config.yaml
n_layer: 15
d_model: 192
n_head: 3
n_kv_head: 3
head_dim: 64
d_mlp: 768
vocab_size: 701
activation: "tanh_gelu"
norm: "layernorm"
norm_place: "pre"
norm_eps: 1e-06
positions: "learned"
qk_norm: false
attn_scale: 0.125
bias: "all"
tie_embeddings: true
parallel_block: false
init: "orth"
init_std_qkv: 0.0403
init_std_o: 0.00735
init_std_up: 0.0403
init_std_down: 0.00368
optimizer: "muon_variant"
lr: 0.00284
lr_mult_o: 4.0
lr_mult_down: 1.5
beta1: 0.95
lr_head: 0.00855
grad_clip: 1.0
warmup_steps: 200
schedule: "wsd"
decay_fraction: 0.786
decay_shape: "linear"
final_lr_fraction: 0.0
batch_tokens: 65536
seq_len: 768
doc_mask: true
train_tokens: 318200000
steps: 4856
dataset: "wikipedia_en"
MLP neurons of a small language model. Each row is named by its layer, matrix (up: input weights) and neuron, and shows model dimensions 0-191. Each number is 128 + 24 x the weight over its row's rms, rounded and kept within 0 to 255. Numbers have three digits each.
After each neuron's rows, "fires after" lists the tokens most often just before its 100 highest values on Wikipedia text that the model never trained on; "fires on" lists the tokens most often at its 100 highest values on Wikipedia text that the model never trained on. A number after a token or word is its count.

L3.up258:128146114154127134104112103150100151132115148073114110107092117113122139146114164129141168150169133174158106143135114110141123104126144097180091081119098130109065128127160111185145153114118130100106132102116132124153119110093149160125132130080091179121106140116125094126134094111149171144145118130177123124128099162143149111100147124096174148096113137146097144150157154124091100112107120178098108099108074141158137137157100103083116147135129110156132132130109089104111142159134101098136127141131149132165106179164135156132147114125127141110095118155115140102096119113136148120
fires after: " m" 26, "a" 15, "m" 12, "h" 6, " M" 5
fires on: "u" 32, "e" 23, "o" 11, "ine" 10, "al" 8, "st" 6

L6.up672:124154107155134154151097127109145169141058134104088124110191139158146114141128155134147098137170142109170099168156136084154121096097101127135162170091127121128163116135159112107116122120162139104137112132122118185109090139130152155132111084118133155143092133128118118119109112125109138102098137114172155104114140159140085110115141174151128112150097125158176136111106152145127127145101128135139122123108147078134132118132128127113142090150113121107135107133122123113156126143139097108093112130130119068117122145148122121112182164129114066120133122123094117094189124106096123085
fires after: "p" 30, "oc" 20, "v" 15, "our" 6, "f" 5, " cont" 4
fires on: "r" 29, "n" 6, "ro" 5, "re" 5, "il" 5, "e" 5

L10.up385:145141133130099108136107105147136127145140151080141124114086152119154125098167129133078097140145134127116155148130096106084112127161147129170114109104123092150126117149130145150113112135105113081116152155116161160100089141137147119157131150133075094113121079127123160155107149120128105161134101131165110110154136147151122158171146148123139131143126133138130089179129129058143149112159148101128113108156123138136185138129149107141204099118143132098110090141101118123156113100094200136094152137111143126125126149114121128151113166094122113148080118157106162147121115140115153114
fires after: " a" 67, " A" 17, " E" 6
fires on: "m" 37, "cc" 23, "ward" 11, " m" 11, "fter" 4

L7.up740:103156116109103119170139148109135148154131127094147141132129138140110075139139094094129117092131152118121131190162119106153096149120164106132142126134146140106113085128122126151086139131137128148185128119156152137145097128200134149127147132094129119088099113119108150128097123103167191125109128125092154173127116088147176124138107098089148144140127147171165106114130131107112131140146116130121093139085112159085116121092128135149114092099174176116105126147088131125148138121104129160093120121131148188125141102110165123149099108132133110142147065127155124138133137154148118119
fires after: "e" 27, " Le" 16, "o" 8, "le" 7, "ec" 6, " J" 4
fires on: "ag" 17, "v" 16, "os" 13, "." 9, "an" 6, "as" 5

L6.up49:110114121130119122116139068162133106120095092091170117161124109080115085138115143091088134073134125164141159128121156153149111152145164112184140149138140135080137083126107097177126133139137148136093117080114110187133130170138143167090117091141165105126141147119130122115136140099141120121069126123141140123097144116119137153124098115112122121125127120168155135149087072107116097132155166177114097096101121152125129169122134138133113114099137137171134159131118141151128129138101114129111153113116115126140140095096107097144094098142124135148097137110139127158147175102128153105
fires after: " Le" 32, "e" 19, "ro" 8, " ro" 6, " sh" 5
fires on: "ag" 31, "k" 8, "is" 7, "ort" 6

L7.up437:160134156108119149131128128111140145145098102142142108097108158166165155125115163127189121143155173117098113092131101088092162130101138136108107113159120132143127130124177150141091104088066122142145170125130120124133146130132134141141112107106113108173133120116063143105133089130093126126155083132161142118109174119151137071133180118142156141099136105145140083122109108122119128148145079144148104164108103163107121102142184106125093143114136152107099121125150132128154142122181129128161123104124139120122096151116146089141136125142124115131155086092132128072145130132128143159
fires after: " A" 48, " a" 16, " m" 6, "A" 5, " h" 5, " M" 5
fires on: "p" 21, "v" 16, "av" 13, "at" 8

L6.up602:114125109155104194144141166135116147103148121132115139126168149150133124132139143157126136157125150130166117086155121122171097115089132117108112131125130130110162089130156123117105169106113090101109147120116143127124082152094140077135109130135119120150116094144118166128151143110146151111118126138123147099148156148135157088152120126182190111129116177152132139155120103103090137128109105137138127060108140090132119143109141120142129100144096211130108155130132102126128062145156099111098135087118110094137120131089139161116170101153148092148145122135125121149102161094125111136
fires after: "ur" 26, "ou" 25, "ul" 13, "our" 11, "as" 4
fires on: "n" 52, "e" 9, "re" 8, "l" 7, "t" 5

L6.up461:069124133145098133169139124099119112138133129128130104159161118117133141113106110138083123117067164142152141090155133141176113115138147130150153118120130118130119114099113159139114120112136120153120112119162152122120108099153120166114130149123146124163123121114098134084098104134097167116114071169133145096158129142127152143107125098119098107126146138098114105144104101129118192154126138132101106171102133126147086140116120118127135122155090092131120131140109168137058098129133188167131104112139115072096137103149107156122160128098156091160137160121129146148146126110205136147
fires after: " n" 29, " f" 15, "or" 10, "00" 6, "igh" 5, "-" 5
fires on: "t" 16, "ass" 11, "ov" 10, "th" 10, "ear" 9, "ow" 6

L10.up716:105082109125133120180144133097095133151140114079106135090117160129129138141096156086151117139130150156147165122140093132129142152156134152137083086099154100117182118106125154160118111163138107149134122120133117073144100195123153126097147122134130148109134145132111089144141146117097103104112158120118107128086162115117126175134134105114140157111151166113118115138130162124058148160122156125097080097106090125121149154152141109115148135105151111131124143132158141151100139155127156088161128089098135115117143147104151192136138094091126129115125147106075137106129109120122132145
fires after: "e" 27, " B" 20, "le" 6, " le" 4
fires on: "e" 27, " per" 9, "a" 9, "ed" 8, "h" 6

L4.up533:122148088111130135109122119113135135102100085113130125157123099124151117132146145104125112102098141139149141130129139156131145142173096113148131099136170139118150074156165136118081101116180105119145155094147128150071089119133078160154139097088113135126130131108112163126098145128085137141156122123107126167146162117139135140164119127137104139164125173123132115114116132132138103084167138139134169114100116126108214123158149150148117110130166117112103130080146118107143091140134099133131119134115160168110171144151143131162069135086163121125177122104105131130148102114092138144
fires after: "c" 25, "ess" 13, "er" 11, " per" 8, "is" 8, "on" 7
fires on: "f" 22, "is" 12, "b" 8, "it" 8, "m" 6, "t" 5

L10.up317:162132128142163105119110141128121109126120117153132125168081126088142123090099119120103135104166147137114109153151147126141134126121163132103148121081150094138115085113134167097119136153124126114206124116106130153135125130101133117144130120153129175150151148147147100078087104133143181134175141141107131119089131151105127097147123131163126155154089123154113122086178130120162107134098138112135113151106152136070138124088133111163127153138088138139143135095149117099141147191190182118108155119102124154131127112157101154130147136109144089092125143095106132106120117118156136153
fires after: " A" 38, " C" 12, " E" 8, "ro" 7, "b" 7
fires on: "ust" 32, "f" 16, "ast" 10, "at" 8, "a" 7, "ent" 5

L6.up251:144104148103125105135172130145140141149172168098140090161115108149118124128115126152137140118134080119080189100167132142167152127128119087127166121128168084096119172150151103149114124179167132146088147116120141128129104098094126123117168113101142116123137108146137118126157092118090134158129134172142138108133149119151107111157099141085116165100132134106145145114163137141151144124122121115113117146108102175139126070156083129132170160114109160123124120136111101123136177098135094140118134132096140094109096106155108121134134157084143074111099145153139090145149106145109128106
fires after: "uc" 21, " s" 18, " f" 10, "erv" 7, "s" 7, "orn" 5
fires on: "c" 29, " sc" 20, "uc" 17, "oll" 10, "ic" 7, "oc" 7

L11.up622:205114158133171091089147093111090135172140140142146117136086132133180121142127120077154165124105139173110109140144117157106130110102158120126127131085150136145112159167109183142122134096138115119136127148091095129137118097150109167143094127150178131100138120135092128106091147147121098126113170124100139130093134158149075099163095138104131183132121107104103145081101157106142126125149118116127120139134102095103131114153127114144163133124112124135127114104145120162125126145155118097136139111106119114135136113170085144113102111090108138108107112180112122128154113136157135176
fires after: "s" 19, " S" 15, "n" 12, "m" 11, "ss" 10, " s" 7
fires on: "oc" 28, "p" 15, "id" 7, "ch" 7, "th" 5, "st" 5

L2.up470:144120143117142114152119142166166155133103150158165141126162124098174096110119107153125155117118140099107130114116108154132143132123128107135125121103115104071130131066150197148097133124139180132106080151130141113101142125148110134090119103125170168098168114129097145139149146068126150141127094113152107140164080099136095138132113098097148133136172125136130102091123128101105139123128113136132088139137105104151199119160096128115174148151145124117148111165100120129156136113135197118121142121077131146142110133149116148118145146117128168145150148111120135110116102084112119113
fires after: ".\n\n" 44, "\n\n" 19, "\n" 12, " \"" 11, " (" 6
fires on: "T" 23, "O" 22, "C" 13, "S" 11, "I" 10, "D" 6

L3.up764:115152123139133135120143127137123136156126163125107136135140194194157137112115097128132181121146117122155156100158129136167111096146140140134170162148128147128124150135107100152085154099097148158128095148076147199154141131103096139135158133157117149097099143139131158124144117118074124126121138113120076148121101150123149135165135123125078109115109115086112121134127117138126098126104162200147132154117128139146096090102116146133129143104105154128096134106130108129170107129128151114108100116145134101123102137166081108117128124152116112136114123071153154059127097138130156118
fires after: " st" 27, "l" 10, "st" 7, " d" 7, " D" 6, "el" 5
fires on: "op" 44, "art" 27, "ist" 26

L2.up699:131160157121117158072104135094154131158116130147120101134119197122133141092122170111107119134165167105096134095114175118112123103135138152103135132116121155128150133123124129138127145090156103106176140113106145070152152082112147109140101141141125119127116097132115143158134168099107102171150110147138123093155131125148082123123113081152092142098171090150115177157155135132117113120127115109093140136165119128169135108057093134151134132130132106156144141119128138129147127174120151148105137125146123155112126145135129106144141092138086113106143161105134111100108078092169126083
fires after: " D" 29, " " 19, " d" 17, "re" 8, " t" 8, " T" 5
fires on: "em" 81, "qu" 19

L6.up75:133134127099181144123148127142126120133144133137139163126150101143083132181078118157136151121123133114106153118141106157145088131086164147078106132115118108148138134144134086161129129113139166084135162139163120113173132119170128131142092125067101124156106119138125147147134146158150166143076160135164113147101155127107098109102123120109145134094125115127123152136116080133141119104144136160103117087119145123133107124124121108129115113092149134109125134115123112182108137164153111075092131122153095071145119131144136154125179176091151096141096151138145178096119172109121139139
fires after: "f" 34, "m" 10, " app" 7, "im" 5
fires on: "e" 28, "ary" 12, "oin" 8, "al" 7, "ut" 5

L3.up366:119103120082117152128133152117139156090128112131109123092164142172121142084124133141131089142081120162176151077087136162130106128085164116114147143154111137107137132158098156053132075122121117141137139121120163170136112132127112138111119137097135140123113108155144147169140104149179102142152055148068147130132129162140080158134116141170149124122166088104118109136129144111146109113092084124106155157108112156154150120130132150130157161151134106131135111106133109137153141147110104155122167119133143172119114120161139138107164146120140113147106142130127103163108109124124165111
fires after: " s" 29, " p" 18, " S" 14, "==" 8, " o" 5, " T" 4
fires on: "uc" 14, "oin" 12, "ub" 8, "he" 7, "P" 7, "ost" 6

L2.up380:114104131107115078106137122158169144126114129160099115138076147110112138124115111122141118170135166121138143129122119127196122138137121161119134089101129109091138132130097094119141119096092118084110092074119113112165144130120118126126141109136089090147112101152141164154156115161102109132075106135142145134120126141082148151155105131144104142143126122098125106133100118113102135121130127103126152130123126129146111132175135120134155177088144129156118113109212160109109174157139148151107111183141097119138148086152090111120184128119145092131121128137139070158147138097136125162
fires after: " m" 16, " f" 16, " l" 11, " d" 9, " B" 8, " s" 6
fires on: "ost" 40, "ep" 9, " se" 7, "ust" 6, "uc" 6, "act" 5

L6.up341:165102123187143167140121103147068130157159122144122123127098125160122158128149095099171169104143167128132110153144128138172128091107121093111148138144137138133118155170128136095107087141116186122124142126143134136115127124095084154109104092154109087142085166114138151114128142141080105139149111134100133138151096146094115165143107128157124118114143130107112119148132190141092147162133099149125127141097082168127126127146144114101124096109137089070121125113099146151162121128148157126095126150194107129189134115120143113123125094127110121118142129141106123113133115123156122165
fires after: " not" 28, " us" 13, "as" 12, "id" 10, "y" 9, "an" 9
fires on: "ed" 18, "ent" 10, "ab" 7, "c" 6, "l" 5, " us" 4

L3.up516:112083113148128110089147137120127102165156146105186150145131129140080112140092142162143175115171092142112101120163133145143105131127115119162131121145120116093116128081110163212163118137178132158120107161122138146141139145142084129141136149133122099143113089106117123134152137139129130108138111121130160138118127150132110152118134144097126120167105138142142172139132130117089142150109107108075125154143134097086146161152103084122093089123116112110130188140090171161144110129130147127142116089094135104134148142102111122154166099156136132092127112151088153095096138140147142101
fires after: " Ch" 28, " I" 18, " H" 11, "h" 11, " D" 5, "I" 5
fires on: "in" 49, "ind" 9, "S" 9, "ts" 8, "and" 6, "t" 5

L9.up280:125134095099104168127114106136117123148064130106174134165104173149134153149129112127139160102128144126140089135145110132122209080111093118139153169111102162130111131131129170121135152120088157140154121111137155097103169160152168126106109128138149104139166121104120133104108128103142151139127132108097089159141154106120132111103122121161133161123138107137111150148123100121104138141123135103119113143125170113110096137128132121144162116092189158123113156098169180083117109135134140147121158107160123102127099091167119120152146110133133152141119133130121109139049124155160145094
fires after: "ar" 24, "it" 13, "r" 9, "at" 8, "t" 5
fires on: "b" 15, "v" 14, "le" 12, "am" 12, "ly" 10, "a" 10

L4.up91:137100150105139128150104120162104147122143174131111174145155138120148122077124150163160152157119162109134154129130094125142135111134119103127132126138128183104065124155088117118176086135121143103124143098142135132101074090150131141104153141109151137133128094145146131140191110144102098122129080120160113140149110154142125136128084130177138139149132110123117144098154135103148132108118123146104100132129089148119137131146143131160131139127098150116124123126088091146098127121166122102101103113169147152170097095142146155096125110132097123122115098150111104177176088108144063165
fires after: "n" 34, " s" 34, " S" 17, " m" 4
fires on: "own" 39, "up" 38, "ub" 13, "od" 4

L3.up120:126147133129134154087121183155127106128094124136075083161127110161151138162136145124131109133079104150121098122096161132127113110159131123136130104079102111098121126122120120111095095117128127081119121113093102079112142104133118137096127098144118201099142163139151138150113121145104166108130143095135102133152161077135135131163150121095151149118107157130106091103157116142119136112138100155138118131145139099147106087107101140128152137170154107128141078144091173084174114104088133143125163153093153134134140151117122107089120154119104106151152122127117143135167162134150146086
fires after: " (" 52, "clud" 12, "av" 6
fires on: "b" 46, "ing" 20, "h" 8, "ch" 6, "y" 6, "uc" 4

L11.up113:159126123147124168116142112098148144099133102110123104144162099115099141110107148092157088113159165108134091098142150131106137146181086117143140131141124105100091125136141130085113124155140094122130134128140110130107086147157134154124102128118131068143190129161129128100118123184094150094136119085094084102131159132148100156059106088151152144151106127184122136146136150120110150118116115129137144160141153138126119131108155108128128150115158134156106117174121118125103122113145105154099114167137127124159125121172113098110125114134167112086081127120088153138179114157136148123
fires after: "p" 18, " p" 12, " P" 12, " cont" 9, " T" 8, " I" 6
fires on: "res" 33, "en" 14, "ro" 14, "in" 5, "S" 5, "ver" 4

L6.up305:119101150126118116151113136126088158095133163115122155088118098096151111170166106140154190128125164154120138169155139104116151151109129114112143112156137117126136142150099069119134136113149156123109119134148148136137105103153123174103054153134095160154082147096135171134140137112134171103118074115089161133104123151169152144130099149126139120131145134156117123127113159164090135117135108116134118097118087166130135129145103145185118072149143131103118094134140129101134163161148154083124141138132118110134099106152098109144157131145105128129160102109115136142131076095097121126
fires after: "em" 19, "an" 19, " not" 8, "am" 8, "n" 6, "r" 6
fires on: "ed" 17, "b" 15, "iz" 14, "ic" 11, "ab" 7

L4.up313:188137102112126121093160120145136110165132124108119136130110195138137122140118166101124088147138128153101137108172123107125154118129125141121129118173159120152133131175125141092142144116140184119176146060141094162089093119121120129134117131156127103100119114152155091118092179128104115105113091108109149152106115085089106140113072139129131156147131122143130143144115102120128102132121113136139129118096132188116153133159160134098145134106101161154154088136149129115157095155135125094139145148124152130127136119114110163105102136146124146174122100124081157069121103093120142140
fires after: " d" 19, "ran" 15, " St" 14, " st" 9, " D" 9, "is" 8
fires on: "r" 25, "is" 24, "s" 17, "c" 13, " of" 8, "." 5

L4.up135:101127116147123134145181093191093150134136144115079089132110112104169121148131112128138107119113111127123144126147178146123113160156145131116156131110169117118139123152115152121122132097176089177118126105137143106118135097141101142089121160142133113162162153129134066142132104112143134099112113143107137126168108135117125125129085147103155112130109138127132149133099154134197130103133130104140150138136150161090076117139129092096155102122084095134099168136119100140080088109151097145135157140115145093114121127116109156120188171135150133144101082164145153133096104136146149132
fires after: " n" 20, "or" 18, " ar" 8, "igh" 5, " p" 5, "om" 5
fires on: "th" 19, "ol" 18, "b" 10, "on" 9, "in" 9, "ch" 8

L10.up344:084161140099128124095134114167097140116130103138141132147100148137127105147163139106172131162108132132132132136132127105147118144107150123102096108104143126138138158164148105138066140097124127132154124140164120154106081137152119188143119147122110148098097131102124174117097128113143168161135064134083153097149118107137116117153094099133129138118116149099115140166125112131108114118097125135142129105109116172156133113131110138174137158120128101147080071142121134146145097144180112167145178110114123139116133086125085115171112109120150154150149180132139114116137124096075111179
fires after: "i" 29, "il" 18, "c" 9, "er" 6, "en" 5
fires on: "it" 22, "et" 20, "ri" 8, "f" 7, "j" 5

L7.up476:116145113138141119124165049104147116116099142078126163141116104166115161117151143126147129155108159094135125108153109128160161129112150164168136095099172160108129136121102119095107141153133151169138171133105150159076096172133095131091117127159119138129129163117162122118095136167102143151173149069112134141127142111102158126107082173114108112177112124153119109180127118159113150116116136145127094121108147107111101134134102103134172124105149118096144127131110150108136093125130100108107146111125122083127127123130141156130122121089143102126106128101112131105095151141152082148
fires after: " cl" 15, " r" 12, " ex" 11, " Cl" 7, " ad" 7, "p" 6
fires on: "ad" 18, "t" 17, "d" 13, "a" 7, "os" 7

L7.up668:115084107132176148130124141123153145109148163107126127091118178103131106093175169155100141125125134083100137197148116135128153111119106123123162112131105141048118153140123134098129135115117129141147140124134103157142116093109110110132137134132172135147118143081154138089117119148082107165124134167125131108110178131139059143120113140146129139124087136127121134143084103146134118094158127132141140179109138126139101091100157115153131141102137150140110153146121132143137112147106164153134169180117122145113115139116104108160145124084104143092098181110145161145151154155127110147
fires after: " p" 16, " c" 12, " " 10, " T" 10, " C" 8, " f" 7
fires on: "ol" 29, "ac" 12, "em" 9, "et" 8, "rom" 6, "ec" 6

L9.up391:186139141130183136155113109092125133150133133120127094117110128078162153116148152144107146127155055118142135102162163115116116109104152115152155091135159119123157110131108097127101150130131164164155138112135125121122150104140128167127091151127128117117106132164175088115119108170102097154113106120140093127074108103154111122173128058075130140097125129090138108115120131109171097152146114117101113116167079173114080101135107124164153124114138140117098162090148119147137111117118133088132136148108160135123119154155115132121153125121119156124114140114123161173144130145115136105
fires after: " s" 27, "w" 14, "uc" 11, "or" 9, "ro" 8, "s" 8
fires on: "c" 18, "est" 13, "outh" 11, "th" 9, "ed" 7, "p" 6

L3.up291:065129086106151128134154107085144167126116128163163142096191147109186131121122151115098127132129142133143132117117141153119110156103131133081084110134130111140158141104104166139131096131100144161048139067110107155077148119134108143074110128135146136106152126121106148121147152116120166110135165162157142132133140114141105130136139109144139158164145144090082103090156127176109111095162094127128127144097144124113159113124107114156149117152165119121123125168109125143109109109114094136165122102096126133143133145118099139124133131164124138159156164088129136109117165115134135125
fires after: "." 30, " (" 14, " \"" 12, "==" 5, "/" 4, "\n" 4
fires on: "s" 16, "C" 10, "h" 9, "S" 9, "." 7, "\"" 7

L7.up382:181162104136128133129124094121120110171114130172085148119113161117111119139119125121170122099152106104119143132108167095101150092139155135075141165123119070127100157102098138092130125110176204136131154147124131122128119120115129109163145148127086163095106139143136162106139110152091116105109114173161114169161126178136104136135136128139110146132176144136130149129139132101100152128126138161126138136149129130129135140121140129128181084164131145077089133082089082141137126126107124135131142127108134095130110160175096114116131110123111084127155140086153158106093139137120126110
fires after: "ent" 15, "ab" 15, " st" 9, "iv" 9, "im" 8, "st" 7
fires on: "il" 28, "l" 23, "ur" 18, "el" 14, "op" 10

L4.up128:096110106156121150136102090165144145146139132130139134157077100103130106094140099154186126120160157097124130125135126117134135094125118129136100099128126122110135055162156131130161125132147132140155169149145143147141144151111141077138131128150162098157151087141096123142090148139118085098132141108130168126143081096097171132135094094126127129123157154137087160175097118137101172092135154141105123135075137135166085118089135126115106146156121122145145152130097125127111129145119175136157122079141134125105153136114159142130101135134092115131095115142135151149155096180101128164
fires after: " I" 29, " W" 24, " A" 9, " K" 6, "W" 5
fires on: "s" 29, " |" 13, "b" 13, "im" 12, "on" 6

L11.up748:141124118099126145146181103131131126141146110120146117110122121082122136137136119138134111156094095169184138148131150094124095121125146132130126108132096124144115157138134161100114117122132143085117150122107156164146097163114167101101119138166127123109113096121150131150111142140120094125134086114113122126113104115133126170138155128158120129061082164154113138126122147090161105101136122141155059137181114143143131082127111191137132106078119123127072116122135121113059110132113124125137125125169111143092152179099116142162112158107115125134124179145125138091144113168151132170
fires after: " a" 41, " A" 24, "are" 5, " " 5
fires on: "m" 29, "t" 22, " m" 7, "er" 6, " b" 6, " " 4

L7.up197:135117083127137139130133152146139118120141147116138107119122135162122139177101127124145119144123178123183120155083149133152142133136146105157127091105134096115083150162105107116099137105165143094122093118138084114109097114138132124124109125156132142173123119121157107121120092117136135128101157134145168177149135076126116127141093084106127136105140090123145144167138086140119104135118093171137149121144159123114156112087118119093119111124095161140144115177091145158109106090156168126108137123150133128147128119159110093118162143124183111156114206123110139121096145080164087128
fires after: "f" 19, " app" 10, " f" 9, " l" 7, " cont" 7
fires on: "ro" 14, "e" 13, "ric" 11, "os" 10, "r" 7, "is" 6

L6.up122:101111108096117151096144167091117148137128117140112126101147183121106137117131162128110134115110120140127139088126145137117144105145160144087104120147154122092198150096133129142134133135123120095167150115143147141144128096128100194163124138155118087153144114105140155178106133080136105123145115089147137067111109130096113065121164120132104148112121142142109116184105138099133116140123146137144153146147141100137096145155099102121130106140149161134150112105146113110122098118187104085106160102139134147114121137136126127160172115118107134076164085100127146085152160122140159126
fires after: "ol" 16, "ap" 14, "ag" 11, "op" 9, "re" 5, " " 4
fires on: "i" 22, "an" 14, "em" 10, "and" 9, "n" 9

L7.up442:136105151160104122137099139132180132143166099150096118152120082100152145105119114121151112095140143163142133130106084174112132117110130139129126145140101112120144099136157143142124097145174148144118087083116116150088119106118160134139108101160106145160098138125117092114093127134115137127131121123143102169148090101135060078138175125110139131142129134146108156127114149118129129116124120119174139116132120130151135163132122141128133124152174157111145116112113137107154129149148119153094113159074134112079139186101107099144172179137179145157099148087151163183111100121129132154
fires after: "over" 25, "fter" 16, "e" 15, " whe" 9, "t" 5
fires on: "n" 41, "ver" 16, " the" 8, "at" 5, " a" 4

L3.up717:141110085069183121124132115132164138148173153150153142144141116114129122116084132139093166078105161144144126171141076119122107162100135094126136130054102113110133070155133143119100159120105148129158106077143140138134122154155153169152146159108129153143126168122154155136107122115171125104126141151127119139121110104125138108163075139164141109122142104107145136124117118104134101119106141092147114147080143140141093120159136145149122123117154131174153149094121137095139123116137145153099154103112125135125126138093139108143085127140121156096114114107151143116110091121115195158
fires after: "ro" 13, " E" 13, "d" 9, " Com" 7, " A" 7, "st" 6
fires on: "p" 39, "ust" 15, " comp" 10, "ab" 10, "um" 9

L7.up591:105092139121103136119141148137123177111173130138132096097091118102105128146140134163113099152122142108124113140160113139145156121135183123126119103144109116083124143161155119098057094167055132106153134095178135124158123171123096120110131117121137147100138137164149140171118161186170131106133108117099118085101144133150157130136113131151119132114091156091152117130127119116123089126154109124102136127114124118140152133111117087117145116159161140151103145164117055088121120170111124155143134168136112117119124118131103110118133148133157148117135167093121153166183138143138138115
fires after: " F" 20, " f" 15, " l" 14, " c" 12, " v" 8, " C" 5
fires on: "oc" 33, "eb" 15, "orm" 10, " comp" 9, "ol" 9, "ound" 8

L11.up138:136141143145135157148087155156149086130109157090124153169148104121193136077102138116115150092121194139109125096100141093129111078091121094149128136123114134116104139129113135094138147135141138106155147160134141135139147089103152123114132123116145133113115117099118091113165134124137107112135094134100152137176131161199122133167088140131112155119138108084121126162094113115137119150148091141111123149101109122135094117109175128140184108136151150201126150149139137130114099156123114142158108090139134111097127115147149109148128167137110094124108115142153162091088117159134120138
fires after: "u" 23, "ov" 14, "ug" 11, " J" 10, " N" 9, " M" 6
fires on: "ember" 17, "ly" 15, "ust" 13, "ov" 12, "ary" 7

L11.up494:112175180112079165109112143089130168148122078132151115115117109111114149139133129125144137104118141128082142118122159137147107107121126130088093133144133116170097133151102130118131154104071171079085146110136121110121121126123139155104161125106169141131173119125129152153112140149100077098114094128137147141098157134114122130091149137131139108151115105140163100142132168107139123130093111087123098148111145133161095090134187097141164182120114132082145151101182121155135111164126144125143135143155112116138160159156132139122127138121120138112161132155119111094148131182101088114
fires after: " A" 36, " a" 13, "es" 5, " m" 5, "A" 4, "a" 4
fires on: "n" 28, "p" 16, "v" 11, " P" 7

L6.up764:105123187118130134103096129139133142111128116083116125134092143098153210130133142128148153125130142105111119123127147130087124148137109103152131147086118174139097165137123144125136157155096130096125170159134160200117126131138167106134135118141128125164088120123106094116145114120162123161099099103150168128150094144144107118153137129127103138136152120148157183101106052086095137105182147142135110107127148135134168126123157120165113160117141116108106138144124139165142135111119139111135141123132127120118114095138133159111153152087140125110124113153135132073061131092117158119
fires after: "on" 15, " d" 12, "m" 8, " D" 7, "d" 5, " m" 5
fires on: "ount" 18, "ord" 14, "st" 9, "ist" 9, "ey" 8, "ast" 7

L7.up350:134113075135095149138121142153144097109152110127145136127088102121139152148127126132118075127194141132164089154135123107067116102178111105129153092133123115134144140105173108126100143164158100154124105100153157131111137089119161112119153162129110138156132140178099130104148118120141132170146110107150155118138154126129106118162108105119099114110153126119087120132152154110133116114141124138096101106075105115126099165152108161118098100111127138166158159144129168139189103124140123088106138166075106100114088149181152126135155171114132151136106134135107113136148103137129123132
fires after: "n" 22, " a" 16, " A" 13, "s" 13, "t" 8, " ar" 5
fires on: "ir" 28, "cc" 17, " " 14, "h" 13, "r" 7, "e" 6

L4.up34:135140171131178144134129173105138136142134106111185146110153126120114105076122134099132153143136140108111144114115133111132125152121156155123133116119135119158140142130104146135103121116146124099123149112130123136113108167104108111119113138136165114132179146116104130108089076102127148139140096148097089161147124138157106152084106135140126160146141141109120121129133108078137137120125106139088062162143174124112175119135129161126140129127159177110129127115095111134135099146083159111092124119203119136106149099153121121147129085071100065154106124114182107097087139149130146151
fires after: " l" 38, " L" 21, " " 12, " E" 5, "L" 4, "ou" 4
fires on: "ist" 28, "os" 13, "em" 12, "ar" 11, "st" 8, "l" 8

L2.up196:093098114136118138141127177163147142128147156150127129125137146160114100089110179133152128121137135133111142106078102081152108110143121116088150092096135127157151071105130152098107108132154158103111095099109134153101108165114147109123110139132154131135133130130143122132080141117132144178147125152143069133155070148153172127150117116119133097142125145101122168128123123135124120181156144115133122135128131146129100103147110097113125113170160135130135146068082098143109118156073132183096139121148112119125144105137109123129186105098148131158122092133135100124112135150124193132
fires after: " St" 26, " l" 17, " E" 10, " L" 5, " e" 5, "ul" 5
fires on: "ar" 66, "ates" 22, "ath" 4

L2.up332:094133128085178175098132157106160141117093143144146092137115108133111124100155131134120192133150126131140147102123167127083146144151134114105151117159117149101165118124137115140144147170091127141104164115107126154085142094101147095127101122160147113129112140144117124135144128156142132129126152109149105102145147103098144141117132104159127124136145140143158157160086123073104144115138160131149149109123155120118161162121136131113110168150126065119134114134132168141151126155144113107156141132130135076118113135157073105113157084139163112142061149147133079094151147075132167139
fires after: " d" 58, " " 21
fires on: "ist" 35, "em" 23, "ay" 11, "ord" 8, "'" 8, "is" 6

L3.up272:115129100154134094105100177175139136167107139111108126125055103173059151116104139129119143168143131127151130164145112154148144142100123132137136125128142103096164108128134116106110130134082104131135129139125140180142133113111103105123193130166101080113135133161144132134147164132110097125125135136156136111103092152126086172124133140164126099133169097113141186120144095169155130128126146160136110125084097105128131117128138130135096143114168139167120167136135129162127131104158173146112133125110092110115079159141082149115124135103126145119140111168155141146164131138105115140
fires after: " B" 24, " A" 19, " S" 14, "\n\n" 11, " The" 6
fires on: "y" 36, "ust" 20, "=" 15, "ost" 14

L4.up631:156130190125130099121102099140141146116131186125087104149142135122161114174121156143104095188168150124091132102162093142119092094126140112094157115130135094137111150149134140145106134135135122078160109125140104146103160124138134134121104088133161121150122115128119130086171130153153123082137139090126107113111153078116131112106075081128085112108085119139122156151118131116104114148126128145126171130119099162147146146143145128150175103092137105090145120090160124108144154135153126119144160118117145169090116131094142100129168117119125131116152105160066139112140100143128133131
fires after: " R" 18, " con" 10, " D" 9, "ran" 9, " F" 8, "r" 8
fires on: "." 25, "ang" 22, "c" 9, "om" 9, "d" 7